config.toml
hidden_size = 160
num_attention_heads = 2
intermediate_size = 640
bias = "none"
learning_rate = 0.00727
batch_tokens = 16384
max_seq_len = 768
MLP neurons of a small language model. Each row is named by its layer, matrix (up: input weights) and neuron, and shows model dimensions 32-159. Each number is 128 + 32 x the weight over its row's rms, rounded and kept within 0 to 255. Numbers have three digits each.
A block is one neuron, or neurons of one layer that tend to fire together. Before each block is what it responds to, as a language model described it from the Wikipedia text at the highest values.

Closing quote and row ends
L9.up253:151093047152089160153168145081103081102127105120057163146130104124115102112122074156103151108125145111170105104071125155128169143120118162124063136130190068095144129151159112099159102138170089133159102100110105122182102158164093138130067127089129056151133170109165152193175134162104160153165168159176191162129130074143179190117165119134128139102117146066118103110106132148081097153114
L9.up298:136063088073097191170184104072070115122155072130132123116154105152083141138089137135144105074199120187104083143166147171055104164141089125144099113152075138169081151113148115150136073121150083108111158105141117169158151159110099172125073106124143095165113132127163084192111107137142113147118121150163115116143138128136155130124057096117142121119143112135201138091141111118129115167146
L9.up331:133153053153133136059141066120147167131161135161157153080116151130148132094056081136166089168143088135160131107091218128089124082169166112154123106061097069129093122158130146130155144133121109129135128132163119156122111049147076133070177144077078090152148148125107146168178146091131157149163150142134169129090133099114150112130167140137067086115114120130168139150105169200135095136119
L9.up522:131098090120148102103158102094112138123166083111084106137127101123095156159114076122158071152144125139124119127117192114082109112110129126144093074122101143120131154117180147146134075132050095117136137144166168052135061090155107208157128146101130119156103162141091105176156128168121195081174097134121107071130137095143104166145143163104135072111159166123157091072090145232131106217163

Mid-word root fragments
L6.up343:099130028144154155084163151205150143120114153138125118131071120058045116170127144170148139154143096055088081175107106106132190105164135109127143118131163119075172109135116117183066144112131118124175136087147221207118116063145102131157061148126108063133132145122117139084114177089181181128087105159136118114157141156093119136133121150161122151113145102109117112131130140167163137144121
L6.up446:118182121104122133146092119101148112162127068123084144105114099122135163150145102107092122160170107090087167073096154108090158138131107115165162109159124168149172113201168177171169108147171156137120126165133144186098122065083119131132104131137110139158089084141124212116122066094085117105209151119144136137146160078068126123117071169161155114133134100109179056139095107141140201114158

Verb after subject
L11.up238:121140120108113165126171119150126177119142140102065134130137079065141109073090078109080150118148147152120078188215107138131123109093077132114125143100123120142130104135156180113117153084118056173118122128080122127163094096131154128133163184109145133178193148134097146104143150190114170057112104161152195087184108164160084144152124161107179127102117153066120110147097101179112159048126
L11.up239:142137112184090117132133149186118106079060133150143064204100130089156123130127109154105145128111148170139147170141126162064137131131088115132074167163071156143158071139116169141084147141145129143130146095142163133160108091162117083132164075066166096151115115140160146191112112114147154143094059104090103097116188127151080199111086140157170175124137162142113100132106085144095112126117
L11.up258:091127112104117122166169081169093186188074099138086077143140114045133162103079178168074132145128181173080131122195161155093130125120102119176111066130112175095160120147086122120118177151080107166093182140121181100136117124079167097109153103155091101168135089099144127087069152134135134117151068109155135102135183142150156095133075114156059140108122120117151134110121163175188167104083
L11.up304:120088161160169161156140120137152123170147172091108153163139070111180124142104076099108134102174143102098121138155121175157104169113169173154114078088095115127119109148117094053129145131106086155180192119108151164103145144166170116104158132147113136153101163129076145114140160109088134125131064072147168132125087064148114145043149041129118128099160106076149164176099111155167157136088
L11.up330:127118099104136096175121173106135171161070164100094093125111055071156078169120164167142080169159093131143180152167064135145152202123127091086087117104048127147129103132138130138120158158136177132140152129114169108092091096117177114133193129127131121133149130185160131165074086192044125064133085085086165134155144126121144144111143069102123126170101149164134164136127151147116052145097
L11.up560:103095167143142083152145108174174146162131122087128161078138042083136071140122130203118055107154140160148170155168178190084076069130145100161131135130191154180154145093089100126141113110103103055148118120135123112124156096142109104112150135125105073135127100197179139124178125131118110157105136059134122101176121195158151153135123159102193084151194114122163118127118113162082112151118
L11.up624:142140135122142101148113157134163090127107125074101192095165091091086184177098168114167101148115101136091131145145213121091133094139148124127195123182108124169138134160150123115144118099111107102125155106150127092171118090158146112080141146149124129093100124169161146159070126202158160137078085176165155136226138111097149141092159123084135059167162132151100152164092101146117058142139
L11.up630:086109166093099120135102122140133196116113107127175103105091096136121150101094166137123172112157145110135142168165163140153088107102132081104138107117134155170125156125167113154121199103077123139094096124142202123110171074133125170139134107142070123103128130148088081053093158193061102167098107103119112100200131159160110093144182088167140117116159134109117197157103157133064086074122

Mid-word root fragments
L11.up229:110150140136123071080115115107131151184150088137100222085112106136161079097132117202187122116093175145114104101118104146128108174068109091103103067122123167157119124138159171158133150140109082099136141093175197110211139130133156105075126095149107143139137167129150130098080147082195143094140135172180174093149164111103088117134114114171131119144128147123117096083112148097080151159145
L11.up321:148179129121103126210120129140130134138111160197132135117125149124168127108148084136099152077095144056108108158146182128163123098146076155131107068116141141124148103059120151182144152114079192116111109091119192166090116101124134101125118101091141120092041161174096152143110087145138125091138107122144149145168132125117158174170112119158147103141130082130121125102120136065190160107111
L11.up323:134099139163102084143192124167129125147156123126046107185150098159162115162139143057153108114118094104100147077137200071136113147136138064167081059154129125122162150106148141132129182183159152158089119141102107098106110105101158153069119132161143145110081105134085079111068085164102123125171176104133166163119194087167147103120081183109140140101130144120169155129117122114175185106155
L11.up478:156185133120060116144143157069142102102161097141082168126134088160136122139057150062174161122118083173130115148108133188077129085151143058126127065090172116096164139109157141160121133075107155128130142103134120099082118102130128174094072119106060146022153144115161124110150115159115186125173146163144203093131114068070091093137144157135096119132165153118142129193105150119110156126165
L11.up491:152130120151103137136145136167206114112107115135054142097142077069082110113140145134123094150132164084083131114096141113080128116141172105160115153155130143173168176144129173159093111107112104140129161091112143116135154110080107139163107165120145084148174094089122185171096138063110123085147104110148157136168134084117170143140228168124169162134165089085120179181122126171131155099134
L11.up525:109127078071058153126126164150130123104144055139112117110129106130149127082114116189099106138098143122091138190093154176109074172164136122161066097166168105107168197164170151161130134089127150104138099103101132147096174110117152116139106118096155135120142114142157194116146111122121128123103128072137137107143183116097150126086191184218140143125207096090098134192120141116161148087106
L11.up554:068124156086082096109145143142104129194129120137041116086121132119183171139126117140185154128082154078108141117118117079118096108113119112131086150110183126101153141130130102159127098120134098122127140103145134122112178109177144077090144165124149039120096152118104141156133038178168056141078159100140205146141145095127192135119088118160142119092110137113151184103151157141105122141110
L11.up610:145166075128114149079147172158111195164112131139105119126125082078151121142157058127127111110140102029100122185148210214164125100067171145154157062116081160144179142100096122159142126107133087118081120131124132130113145116123170161115150094098120105072103161102124179107121096067101130141097138126142142086110140141101132090118155183176148123131180131108143098124085160138142157167102

Mid-word subword fragments
L9.up170:077116124169094077175086159104198154107162130198081106152083126088136125120124105122148136119165110146106160141083154117166151119111123149116114082095139133113160141146133112177166177153093109114129111145117173077161117108161150145138126133127109158104115153116153137129176162176124170130113095152149151126092117141117121157131159097120158153115102136119129178039138131112154179103137
L9.up334:058177156149136124108178135163141140074166079148061162136123149098104139149133122128140137139173129113117156108077091190118167169108144161150141046110170040142181147142101180085122091120161133067101122126143095110147140166149133070116125133126134123122123118106172137130064183168146124121134074095129176095119113137131151156086116190125111064128136117101151146125117172052159115068128
L9.up524:123161134122138066209109101202153134092119168189098082143177167136129128130134148234109133131132121052097132135097168131138116161121115150121115097109130079138122125107128189169124170147180132122116139143187167101104104123126177043127130124060147140119089107164100138134065158127083141097143068087143128166164092162107115160132144127112138155098129105150137115147090140082147102107210
L9.up539:135091144143148093187064118132105119143152166144101164185162120086099072096141134142144081139137122055103088152153101162131135150118088147107065149133150122149038170150153162195149161169144141127153159155074114092107128145138142105150098106129180110094096179145168123135167148143096114136108182145094048165163166117100105112106144125154126154097110121100132119114071126159163190045101

Boundary and partitive tokens
L11.up20:114065173184106041118156106090141131151131082166105172169098044102161141073134145149130121070160110121103150120166107172111095168094128147186120126114127133114109099141115118173132070151139167116132157144110202141196098106120158138101138131185126108124154155079158125108134197126115176159113104158091138173089134196161154118133144165141140132040132133117162143124128124110146115113127
L11.up56:119117169191141093145136140072075140176108079118118159169098097104130165130069115094091172146076040124091110077150077115153107117116068130157091093129125119093105149142140096128200104174097080099085094088147130140152134129151107185172184155103140125123118139135089103161132132138104167146115072125074134082108207109129140041180179165138174095123157160128106135157124167148137179179188
L11.up79:104087108142132114124160116124107128177135162112134165187186097096201179119086117082129171090179108093098120169158120100147142049111148150169129089134158182144093109153150103161081092104087112122141141152115106118161151121146112124106168094150087134092153137132089139146091166147130138087121104102113144117085134161080116132138105143144140153106129166188085128158078134149139147128152
L11.up140:113071114207110135150118086130110177165066105123167118111058115066116190134080112125123136070110131106072099132164105164192096117145132125167084106128158110069103138138118134075120164125089086140135086124145154090129122081176142155116135124127147149175150122162095087073112161165125197145146107136105182108116133143153073131160116073179102078093145152107146177143100145165098118137184
L11.up191:163146147044151100076096046162165141137096152105127113124091125123133141128120092121109112189107139101140160118097213095164117102149095155140140119143141140118120099123218112130085121156129107073128068131185127065170162109156140143138139138090162112092154172073148127126100193103165112122108136143129123103130150092101133115137170094074105062080142155164147107115092139097167153187146
L11.up267:122093134132077087091148099162090137162103133071109200128105103106184129182145078093126115093057122120127075147148101099126157160137098106145090146127192142111132134192121134128160103133083072184156113129117121119143080103147127158116111077142112174168111150164127071157185192154105184123119110120152186112165127137231128112152153144120127095095181139085141107157103144134124077133159
L11.up308:163070102100102133105118086101142149173193060184106161167072137072072129110187181155073132119179123126113090126091126081102118116157142193114107128077106091078139100152119123137136190097099120101077108149168134107160194132165155156140114093205139117119162134104132138103173131109161110088190133128110153084075161114134094182098108125163106129075138124099127109132075134117190160111111
L11.up553:130095127146163129150081191139148173172126107126115173142120107097126167134113158189128163145116125120133131139135183082111140119113147121100115105060138171150130168126110150145123102173134122080127101108056111119166102117148111071167117079112110176171164147128149106136118142120176116135117137100126054126129101049118184089095125134202163107090204140106105182079055146159077074170140

Main verb completion
L9.up27:081225153147118165138108132148102146161070114124129116099106094123115130111175157143146158109125153126096120059116167092103146184141130112069153060127143177116103147165147089087146185161094110136121055163131106073155097124099090155108122196141141120168129132066118112121112118079140071163085130192131101125134110142109127124124113080086141065142159098135204128181124184195113117146127
L9.up284:086155158092088145139185168191109232159102090133093146101110098076078082133135173177131155078177140170057128144160112142087138118095125131161166084138161165156144135153096174147146145156066128168145142094153140069123105092099130113101180150176132133149140083171152114115076113179112127141101070087109141093158110166145118068082118111137131111053119101174152138148144128119082109067127
L9.up542:082161128117132135120159146117076140213132107093150142136119102082110195113079132143115152052069155072181128114187138101130141139090168120148109079141154146144124118106140123126124188120132113181164157177139169149136137115144163149071107150134079158145160138135133122090076132082048089182079119090154121082125121164132168099133138098122103066139129071151102141148121132143170152107091
L9.up618:144083083147175100175161123145041183134134077130080142105072137059130096084072094196129101142131162158137158155126159181128145090133097165190177127149136108133118093114150096144184130088130051134118085102075167138136143142123203147144157150167106114127117125155111096124143086166125162105118077117148136099165119148094136128135196158143105103102127148163168184168105171109140113161064

Verb stems after to/modals
L6.up34:102177107142135090210152125181087150121092098142152142114129097074109133148185133146097165175102143164091122129160135138148198110134163099200123132146134110176096121141170076144147169137121063135145106133168135077116080136117162080114116115117118111111140069139131122053115118089151108161087083161074125103169156186119134083121143124136143092076089063139149137177100118061116155130101
L6.up150:102136101106100144192125119172080220111111159127177104135113074060155121123143148150195153155115159182061121120176112138134172124093156170164086078117152125181141149169168100168136187113086129078128103104117112063145126119110135095044140101108088159119123110109114110129108053119124104156099120152064166132142124179133178076134165106109112075071098120128094170106117125130152156167116

Wiki heading opener
L6.up35:103130106109135115197159137089130122187124144159160111059103120048141178072126134125118086110138127130100105139142137164152080161173123147128133166144083174135136144143091210074165102128074161091078125166109140159118139093122110156076156114097141131111157192134149093092100166132178141155115104112094119126189044110095161097143170100130126127136167191152083127086084138117211177092162
L6.up426:134101057139180113100172156093156149152187086147155156100113114133118190102123101145112150148153078088115098205092061122085129162112120151172161135120087149118158150155132109119108053112069156117100103129142185096191082055182093146149157148126115119104140150084179135134141137156111112163134123120162125130153128114099145100134129148118090213094148159137130131106109057100110115104189